Weights of a small transformer language model: no biases in attention or MLP.
MLP neurons of a small language model. Each row is named by its layer, matrix (gate and up: input weights) and neuron, and shows model dimensions 170-265. Each number is 128 + 32 x the weight over its row's rms, rounded and kept within 0 to 255. Numbers have three digits each. A neuron's up and down rows have the sign that makes its largest values positive.
A block is one neuron, or neurons of one layer that tend to fire together. Before each block is what it responds to, as a language model described it from the Wikipedia text at the highest values.

Inside multi-word proper names
L5.gate231:103163119146088101057072143151087108182131168089172128150151145140148102132106120093099156100127142114117147104141090018106149111123103096177088167127148122072111149127149101238067075133110147088142162072136095152113150098159100127117135160104163203129120122143157057133117099137114077105
L5.up231:120141118141139157092216096168107118151177154109095183145152132114091142114134150204163169173100137170082187144046085123105176120123098083138108148131177123181111173111160148109118116146050097110130134128152111151077091141096088147176211092130148145088142160151119099128165113181193123103
L5.gate340:082144183089102110116112149114123125137132138109105131114214101116123103075105222157129125167157184129148129090128133103099152135146188107115153138168133155131100194101116103137147105134112131066170164085199103142061126099117136104161172091163105140111119070121171032075088117116125122129
L5.up340:100125172113101128143151150129155110122123152139112104149134140108111149134094089148127106135141176102104092130131153062097121154117108112111164146111146136119107147146106148139148074120125148000162074132066123142102134134065100086177108100175095189102101140079115000104129084177100120087

Foreign proper-name openings
L2.gate150:080104128092068118141105094169142180113155114134144132097124106143104146117139130110158119214139159162072138137089168139140082129059131128104115104118161172201068094079095095222116103042073099107085109158176139096167194152127197135143170172113137104073133126083169140073107137127150101165
L2.up150:077061142062121031118144086136151128085137119146117118143179151132150113139088133115138157150105157142189143130127151135096103175112148139091072137099086166166128126122093125162126133106104101143119140108185146103130065188169139095127188146176125122160119121087134174126126142168097108115
L2.gate302:150100165090086080143149142088092094137125058144135152091165104083168073189101144100121145106171151145107099148149158168108115167115120178110148157092153146105127130066143080171144129092143126104118198128158129181135151121083125151121159090184210117098117145124113147148121204116127104134
L2.up302:191144098171156133063135138182172099135080201106141108139178117166145213094150101152154130098131132060156099100067112115141119116078101119139083112171165124141120158118144134102130119105170184147138089075107118133126132115182123121128139155134173134103128145110183130155107080178116142126
L2.gate318:144092096173144139157122109146139131126111085139173105128136108124136113146149108133143108106127113177128090152117131114091211120178152114085089118103148152165113097083139138185175116126106114104143101160131121151120127101179066124170121116122152143089099088099112104091125186186132146141
L2.up318:155120106061088112119083164160192163120083119169163156147116110069159095157080105138122137133219140128129112139124125129165154089223154105063148167145126138089168171170166101115145097097148097109168091081183095190161121123135153125121132088097087101115170130109166123089156155135097139131
L2.gate452:188084081130112147166139105163116098088134192176144088126080107131097097099119125116111155110077107106171136148122135167085162123145136141099097090125168152175124148123111095116150048097093097135122132128156098072123121108136144130107082113133138051088061070124186132123166150100140130112
L2.up452:159029116098133138108129140180145130107161195201179113148118108134151052103121131121122110136158058104173125157192139134118170119166132146162133168156147188190126181163141098102139083132183086126135165151155084088138156170135114131121141175153113126119108111095120178099163175133121100064
L2.gate635:079110099113120078115155116094082159104100147176048112139140174095174143165120090185086087090144110152146145171101073128090093145153106134118163140159058128126180107064075168144089137175143106152119178149103115116128152124180125179184131081201120082103144125120145129144104130156157108145
L2.up635:135104125142147111092144142089094136132123088112082116082159196142092165167092143178128139141091099144158149143093130128070118142118130084134131162161078131142094120148137154099116115171163154168132055189161130086056103146159156136137157082133117161114130098129154103160120177165136071076
L2.gate907:197119102111110098161141186126143169107113130143134083152092071068121136159093108152194124146113163192156100112103141156070139063183121101125081121154155190159067134082173181158171096121167156081180115116092158115125156136120135094134123119162122121104105124138100166098078104093180166151
L2.up907:153097146086190079147120169112107119136087160171153111146120133144124114148097151110136143138125124095108124166166168160202102175149156143144157070161110136128098189141128101139111109063101174187092141163177139180122181149070131133115149091119108171143123162121102129139076169140088106135
L2.gate957:119165127106106104224096146152105183125130124122157151144137097097101075115123124120108161132107103185164132093133137136092168097141125093150097117067145098102092116115123137143096153029120157108123135135115150148101136186113150111149090136148156134139092095142116135115100115125171105159
L2.up957:120077153155142118129103162121121186103122105126107164160142112109095129134071145033114089148138108105153164073143133119120156144141167106157166089141090110065140106098177136147059148127124140119141177129166165154159146153172141100161116078100186164099115110099127146133099136155137142142
L2.gate1028:103101089180120115170193160193140129108104152092128090070105147142139090164092136099175096165039103165112119099175125161114108107152121145093106113134172141143107152140165107167144139084072075136138137125045123091127164131146137089097176094125161097087151152156094148112182109148159147070
L2.up1028:185098130189130102143194141142135160103129180148129124166055106159089112079123140096125082138151144113072135138161140163131208128178139122062121107168148113091140120076167132130145149120106135100144157107118118118134141143163124189080092075157102107141127111118123127091151151089193184085

Numeral ends before continuation
L8.gate497:152125167152156131167126125147089130109116122075146148090166151100110118088066165131163114150155152173135046115080178148134120040153121119131044135053145152192061133073093167124151138072148168138122105171138125143135146114133078161174120132163157098149188067141149130097101107132098107158
L8.up497:092149127127094123074163166137137115065059170152136115120147155089159109117120127119197081130177148109156121146166186148117124081113057110244106105155128102106112094059130091131190112109120098130186158099103097143127132136149093113158169121093126106093119147163150121120162060158086117125
L8.gate821:125142139066083142175087131164152103104045129087073180126112170043138131168125197079123171157093141153147125118132149064185138143089160088108137133149104110191086154106120162156128134116078165142126075100157121110084142189168091157134144156135133126105124116128164119103139091134079102141
L8.up821:136092119140119158174111134143087075054184146149114108178176113081137134141171189102135178118112086159140140174123155148122166152152124106181092128113125137151146147158154146093117134107136141065149115154119088122151137119130125159207106105166107124133126054146133081133107116115160148138
L8.gate951:129136153160094117113108107140133084136081134125164107162114128100106101081162191147074102074131085096081151082116120104139129161098101122142105122175146146170106110126100113127147091115084101111130133075094152126078121072162168081130131091105183103096144169093143153140193173151108120099
L8.up951:120149171135142070150147115103173082093092104158148153151096126103155113051113174100119131171101100076110098130120101163137101117107138126184088134091069076187119120166086095134143139141103146102121104044117103175130130143166164110097157132166082143043163106132147120122111091103064142080
L8.gate1086:117104099138151157153121133095125190193105117117115160146178145118092067157124125164110088123152084151112143132140150122171077112140132092119122141113118065137161155121136177164130139102133123086162194061143125096138107087111082130125098103089157110100121192098192144163151109106079092141
L8.up1086:125102157104071124087110152132148088162117149177136121165129217102068088152148119156134108088064090177144131085171125137156138158142118143100196115145169143130090145121178104130207077118185100115105077113122101060124113140112161139142169093095145091150065117115138078088180119140119131118

Foreign-name subword fragments
L2.gate353:103123117127205073118137114062125128095143113098129100118207099095111083123152173168130169154075148084050141104105107125128153102136174103057074146132129111140160115170096130182129117122129178128130141126155104110145084108115143106139139145150096037062095117135169163108149161161150113141
L2.up353:085098108163135114046114076114140114119122130131108122134188153135146081082158103156157179111091148110121160065174126137102071097142143110041173102099166125171142118221105122102138125143130170178156117145119092132151106108138156064067180199119132087038083105168178121118176164085136091115
L2.gate413:162123123133182080101123142179144115150067128143086163157108122124131113136118095162163121090155098131182122119157138093062120126088093108113136090102135123130189163135123151108164092108175106148129119150132105107119149126094093132125160173166158111131180140123135130145140117150108118056
L2.up413:143110128119154098108144132127132082101144087067061082089142087123097090098086192153167135151084108117156191146164151136137123111143107053134110122152148169142141143175143187117160112091102105118094132110153104117142096145182122096109142118185107149111134136100090079123151070123131132110
L2.gate913:133147135138155137148096123103147133086127088126152129091184091125147100059163186119149168096093141131144142128170097145131081178163116102155142160161119096134155084175075139051110102190058154052119178124083081147134081143150112140118115148093107145095133130094090143178088129175144120071
L2.up913:103145126166184111106129136118188109091120105093087023139163151102087113087095140145117070121086099115110065142136104105074108088076119100125155124116092193163123123186106069070094087130152099199158115102193065136122068120133171122117145124129112146125149098106156082163168107105111119087
L2.gate978:104093104204159072158126115112162156108139043132122146126127084120178096132137115141155149071121101138116148154097175114140099186144196078121104120143108143112180101122135122173106184146106110191136083132105143102108114105181073092134096077126096094134101100134103130097161124116122041188
L2.up978:118119157159150100116175163121107115088133089078120102090148139063047066089080127134164150136111096177162081111160144124178145123110144199148143126153160120059129098171130100118118090144120120120167093137151079132107115095087148180165106120104112132143129144115101154145107047137166156093
L2.gate1040:171112091121120148161080106133158167152149143116107170126190099068148113145141132138117153116093090093129114129163101121162134136201142128143053104146111142150128144105164111145170134129109091163113194101160115135176171103137087110173157056113197145165158116126106136118163170155156131102
L2.up1040:177111141105093132099112120133140214146137137111163160095128117095099123155134134133136088107125094113166093137151152117202136099167105144108102151073075133137095124101191108158099158137083074157135090126225135138127167162155163148176104097121170145118132114090123112073182165124158111198
L2.gate1083:199118088120199088145147142163152113132120110127134121123132157139142097137132116139064130103090141117130132115130104144068188087130121146216190130136194135093169114137117127105108123105124149110124116116140098109121133185143082139161091066091128138080115107135151114095149126076109086169
L2.up1083:136099092152220110114109167164113113137081113157110156152161148173105056094122157129087089103100116138146149124145077150075126076121098163153130164185147201057178180097143152111099060143090157071175103088150099124143138156138104111143154088077102095134108087118152137108114159130135134165
L2.gate1113:179122103105185046108056081142140145164133177186126122131191080104114141115156121176041138097115139088095190111109114114123130164145190126137094145102119175098137070128121130141188159170059142094159178114109138155113092130132153128180088124124132104112151142186159128096106123121126139090
L2.up1113:089104073088148106126162128160149132133091130126119120130181078129091162092142142102091113112107117139084122106102154121097063132179162164187091171082136122087070129179114065136195169152057129090135099143139173137103126171108123076193093160131112105037104116106133178168137164122156141127
L2.gate1168:097122135117124128196125142100133112098137096159118070144110154098020125110129116109122082122102168162124155146030143165151132168128142121114101117166167097148103132107140146143185144170102146149049140138126081119092122137171125195149106129103098122119088028105120125115106122061132116077
L2.up1168:116092134122158101155156087085164116118191099098092123106177100153113129129141141120089129087060133110091137116128155160148084160199177125082193203158102101157085144127150102179175135140136148187096135159094137134158125139137072131138124092118122149064093085088158107138075120097180101098

Year final digits
L5.gate275:137182099094139138140078131097110120132154176088129123184111137090112161149183131123147152205129087140128092181152103097162100126075067119154052175095099139118106139144153119123181183132172096094092083145119143133094099151141202156174134136137171154123153111102136116084041116117134161151
L5.up275:107126091129120134165142130145145170140168164095071156188144120108093100124112150121121128142120110157118106176155157092132112138075115058054157107159145161155149114092150113068073121197159174096204078157105132097081114172082129116135136160121105136142107128161114106155136112115154123139
L5.gate1095:054121150128121143164110109133123142111111052162086138109142124095130063153087156074114149124121144143117177149096135121119141158144134159114055120105139145101059202106119103091107127156063107105148119153134134167129131135111151103098136113118152103135102114091200142116124131167096092134
L5.up1095:125125101128154133127109171079122135130135111114119139111143113127112088113093102078128090158126096182053114092147140088133051137129144101141109118129145144178192138061162101170103145075075090121177099114108167117086136080164082095117089142177092145078081131100113205114100152165127153121

Transfer/acquisition action verbs
L8.gate794:121099149099070156108158039212094105063108124146114130135137129119167108133186213112139113125121123169152143156091140078145143103146101117165110167144155112120186097138144091085113116130178103146146090105155175075121145057099152110108146140129103138185133092105126151102141094113153075164
L8.up794:160142121128138100101135089158115201113096150108122092122169107071111110120136176096082073075102164111130105083146141133098059148105181193192147120135158209149133112152113130080125138100135149134135172123062096139091133140159122101149136132152139163145100083121143188132132094172088179169
L8.gate816:190150139106052188083129101134177130119102122131105133177165161140158178189132128116117087120164174114085133147026151155112090143104141175087118040128130161149078149118180084116131136102168054099163142190130127104126102167101078157109125135174146108093119124116067126120160132072141108124
L8.up816:153158112145142097098149098095132119149096131114159086140159077207127174138128100088116107118158066139189099077193142147090133103110059184141113150066142114132123154090155176177109168086149094133093100174146102111113153165081159068185120105119079061142050176117095157091152081093096121058
L8.gate1048:113140165069127126116098151119107024133138118105145146176197110078130130117098119119152135163170089133063087151146125138142168148121115154147119147099108199107184175123154151107158075101087167130107150136093120166067128059122138170210134143107061123167087120099074134171114130167086109105
L8.up1048:106166147155142137162156102104151107153129206108135109123133158138107127161185148136120064162152165150095123101119083115151174096163094072168111196170136111127139172136166126133096138147115153166186104120235160173100128104097145144149139061137129119155125136144166132200133172082187081141
L8.gate1056:048171139129186149132139152088104102154129080172152188116148135196114083111062123160152111169119099168160141098081155080142119133134100192105198135136093194140163145147139105069195129108143119134149100093139138148113126062158115129114120118113106167113093080216128113202130121140164113167
L8.up1056:163110034156126140077113142109097116112101137115108103135163177131201077104132159120149122123126134127117128085134138144092071154128144102191131103049071135117142140097133165125063104102149103086168117160116106094117118121101063138180088120109151097143172089143084086165113108173112119073

Start of personal names
L8.gate267:106078096104111069073192126154086175121188169140106123099122117132131121132106158038147134115081074148129165158132095148155101149165208154122106110121121146176156107107102130112091175091177125095131098112106098103113144147164153139147123137119128113128158161122142078103082123108109154137
L8.up267:128154182063114133083171144134138140130174110120126131124158193106123140130143163096109138125165071176151121108123135100143144103106136112189088134119127149105101120118052159159121151135141117193113137143105156139184114061152140123123140090098113122196136145133107149118141156149150120078
L8.gate345:147110238069077089138119164151159148132133146145137143122142079117105126113137109131160127149093166071134172130146146116109119176113150109121087152098140115104154066116113129163152099143169144135108151135104153134207136111080102093106127132127129090112106113168138158127056126143160121126
L8.up345:186080143179143108074088170104115174174089137130191090056157144109147169145129109128133078151169119150152145118138210164156188190150157184139166094120082116162098116158073129133134139180202179098088120090124119152123128156164129151074104148159164101111061100088136096125173153145135163089
L8.gate444:130070132164100150114118166133114154168113096096141183115180101184157116117107120116124132127104107109142120115101121164117175130178182130103133121118156161148113092082156112123133107120127195128112157174099129173172141113143122143122143126135157153127100086108121129100089150200133138130
L8.up444:151138144176163112109118112095120141159189108136067162155144150144088080146097180164197177092119159083149104140121123097113136084133123107092085140128137129110077145099200112140135176139149108120127132170134166137135155104151112189048112141112155144190162121127136141167081119169116125169
L8.gate549:128125071134129113084121141141053112115151140145131102123125158138150087077121143137107114093168133166188152132145076107092142145116139145115086145124140148091119139055156128098033133091123091145161150126078112124134155125080118175139104123155059117136176164130053095144121143084127086076
L8.up549:159106110127117110135141146223094165140113103088143204115126159097159158113143102158201117155109139182199151118121112075085124139067141150144061138075143157116137063173128158149102149106170087170123150184145124131143121103161152133140138100082113145164120162135091072119094137101165146146

Section and paragraph breaks
L5.gate711:096154154100130120178129165117208178173105122100176132126133139110101106090101133099103102138091106127139117179110119150157045118076053149130085115139118135124157146151131084120120123097179158087127152084092102120182133097138108097134135180174144115126135120092143137118099109076100140135
L5.up711:146160123075089106155116172111140178140144121110151119116099130138116117113108181108112073113161117123092108125175105139174132099170031183232118143132057133089097082121139147170138119145110084134103185105158118160170122130117163135141096176121187158117128113132098066117164110079153159136
L5.gate741:094139137101139118140117137077131153116103105158119138096110169163081162148151172069166157107126190204161095091144128135140136152121091169111111100130154071114062145131092093188132128158148124138144129132159119127127118145213166143153149058132116109114112122111094096076124098096178158105
L5.up741:181178141118113095128182070125174126151100078123118173177109128134132137124106175180062128127138097176164123101144144113133085179103126099127066100157096139102163181129104075154130072195127087139093115143070112139114131102090158119152127087109087149132120127087163061115115171070148145115

Year final digit
L2.gate24:147064157144114157152184153137072159084120126126162126204102151120075111145152117062200133123148142165129089118151081113132127101106112149119166167110207166166105179156121145123106114192075059132143140165097130089081129114193113140149092139165055157148083093127155128133085109101123134109
L2.up24:151093084076125100153090128086098103095089102093116123180086120118123094077085131091153149097133088134143067138136138203164126130124121112088124156144099178119053198152129108194085166165118088100140092111118066165098144090070125085099076121112092109172143114125121105142128118092157073120
L2.gate113:164095123182097078126155123113071108101169126105122142132102095074124096110126160130221062133105114176135107118096131116196108166139097108104124117164143136107096121129084128204170206116115085091140095122169082149109172132074056084119153125125113202101057149144099167126142123069111188113
L2.up113:179197094123080062138099047113111134080127167120150128135122100077120136089125141117139147164103112138177142074107121140153196170189125195101154131196151103119071085120125075163109217135150119169135143122123127181166114132128151048155131129107165086118098178124065101114110106136146111134
L2.gate146:151129153091094127105140133106137132108137115147074130140120122147136125120157107072130117088143091131101141118127095182173151094143111171085165133099163072103148150126122141137107090114122099177156106162115091157130130153162085119149146132130116128158119174114167100117135128086124170119
L2.up146:070129096098086112118103169115153099167138165160117120090129176164146141116165102082155116112127100129156084142062081168118081121109131119171214164121134149202087116119122094094132100113136169111111046125149153154070076140139102093161141158153105056142180135134136123155154097169068114095
L2.gate233:130204127082110090135127093106107143117109136084100129158144097095135141104160111131172157131126152154106157121180142203142143159155128082117112109119165178108093102136089108160115177086147123126139127147169174164118113179122158134188099139141195096168081113119129172179122141125142157116
L2.up233:147122153146059066128118121116116116116130156133140157071152150143163085125124107110167206119094091119177133113086135167091135150076121077154152024203176138134079141123150109127095143115158094124129115098151192183113115123100121156115140131115221085102110134132165125116123129138153175118
L2.gate589:091132187078103144144114148121125114156163138103078187126106155142175125098158142088114109107122138125101110097144127175134120099105093139054173168166170164110118143169133087119134172161105125162136148155071140094127110108053142153139075172182182099169091080129155087167136167161145166112
L2.up589:155110134074138143105070155148168166162139150077085145104150134148057120135173126099135166136133124139133132097163120198152116144138128111154121097092109089139081093114090132131157172168147120127113176114137112175155145138130132105163100078085172076140118176101179089178127138163098097124
L2.gate948:128186208105111126113178142116136106108164143139101145106134070143156123103132138103212171137115128119141181162122164114098105143136138127168153119193148161160083162103156131158092109117048118130097099168102104136107143148131144112134115107130128092103132095130174180145130140083110100101
L2.up948:131145103102099151107084160182081164134099072105096132150108161214144093119173175045108152100148125133072105107141122139142150115083167056109135120089150061084136069118051150121129158137103145089146181118093198046168140152146109075107100115176118102193156097164133137109195111126026108122
L2.gate951:045155159125082171091150149063070135152105157079105145097100129088094124131068107121134131124087087117113139072119110100095111083164088136081114168159108157119155160118083132105091137162159133149117084146101104098124108138195131116102140125123148125144101109130129152106140129172101118116
L2.up951:210094137121126174153098133152159162153118128113180092091108096186145144152116149152118087163156097086109143119127147134124060066085104078124078115154159137140039125067133173171148085110192108097096163126140065111173117069118130125076169132121134119116071133116179084114114115068163091172
L2.gate1128:111105140123157106121085131142049145104083182083114192196146129071114108135144107155157123133141127157152134137131160127113148146138182095178069144121078142101080159143101166152107131178096144129148126124059097105060147123085024148136121169143114189105087084160125119196143156099189090130
L2.up1128:123101106086145043150094139101116106119129133136140143070129108131140101130162141131136148089098109152155144054172114141145127141119153123193056114103134140090117083100185139105147186145103163120098121147136141130091108096112150104099090087100151134152120098099141141155122125119192113127

Foreign personal-name fragments
L8.gate18:106134135108179112125100087126161159089140121101134100173140139143135158109119135111065148149167109073132153104127092170180111079139126204131104125139168132098151107147106130106071118118103122162112103098064131142181120076175098176116143120169074155130095189134126097110170183146146145082
L8.up18:119133052096135111209144131169192070087108145142145196153149096136074111091099153076136140116105157120056136147170115095138065203098167159083095084047135158129095091142125131121124137187141179183122136143116159148182148070119086148114125125101133126096120148133098090131100115178150113194
L8.gate628:127135068100103110165131133124168157099112064108146122093154162096140130122091143098162192164141095127104121164139191135130197165079157130126119076113143108182103122123095159108158164108103119196150128076104129181159140120130139146148104157147103100158134129131159104152141127147122120143
L8.up628:185130102129164064170147077100152116037110124112124103143100151196134085118108144136137077139126124054098135141044090128111116068200132130118126069121127086149105121155131152156130085117102116137144109104111150133162139198155143128134050071151104115089149167145119093145130132133085161102
L8.gate756:161124116149110108153121138144177100086083143142130187106098158135106164140224114131121096120157097159095141150138118147124114129128215102110105122131151145139108101109131172119145121150164178155121099122141097165128151075154105099051176133201157191094157131103089150123123065126185206118
L8.up756:112126069104120115150126142133175106155118122157168096141083140117150141135138087136131167111146155184134078167171099200117135112161141096122125094085171125072093119154152157220126121054112171127149100115093100162136144120149095128155158165105145134110164179137114128095123110107176150169
L8.gate902:095105105099128202146153146099151111118070103099165160148120125206131128131141117117115140113101167136087075145159082112112150134137137130151103124140104091059105152105110121065119133167106185190073172112093168111146110072117138132109121084136109076113149161124125169123156101124123177117
L8.up902:144120142095104115132064092123096105121179082164116124142142070152114132148096182161165147117136160093029163091080089114125164120128099059130101170109138153116094077100119153146124122103130137120090159108102100172114121091157104167110102075129142121030158149092101170132172067165114130158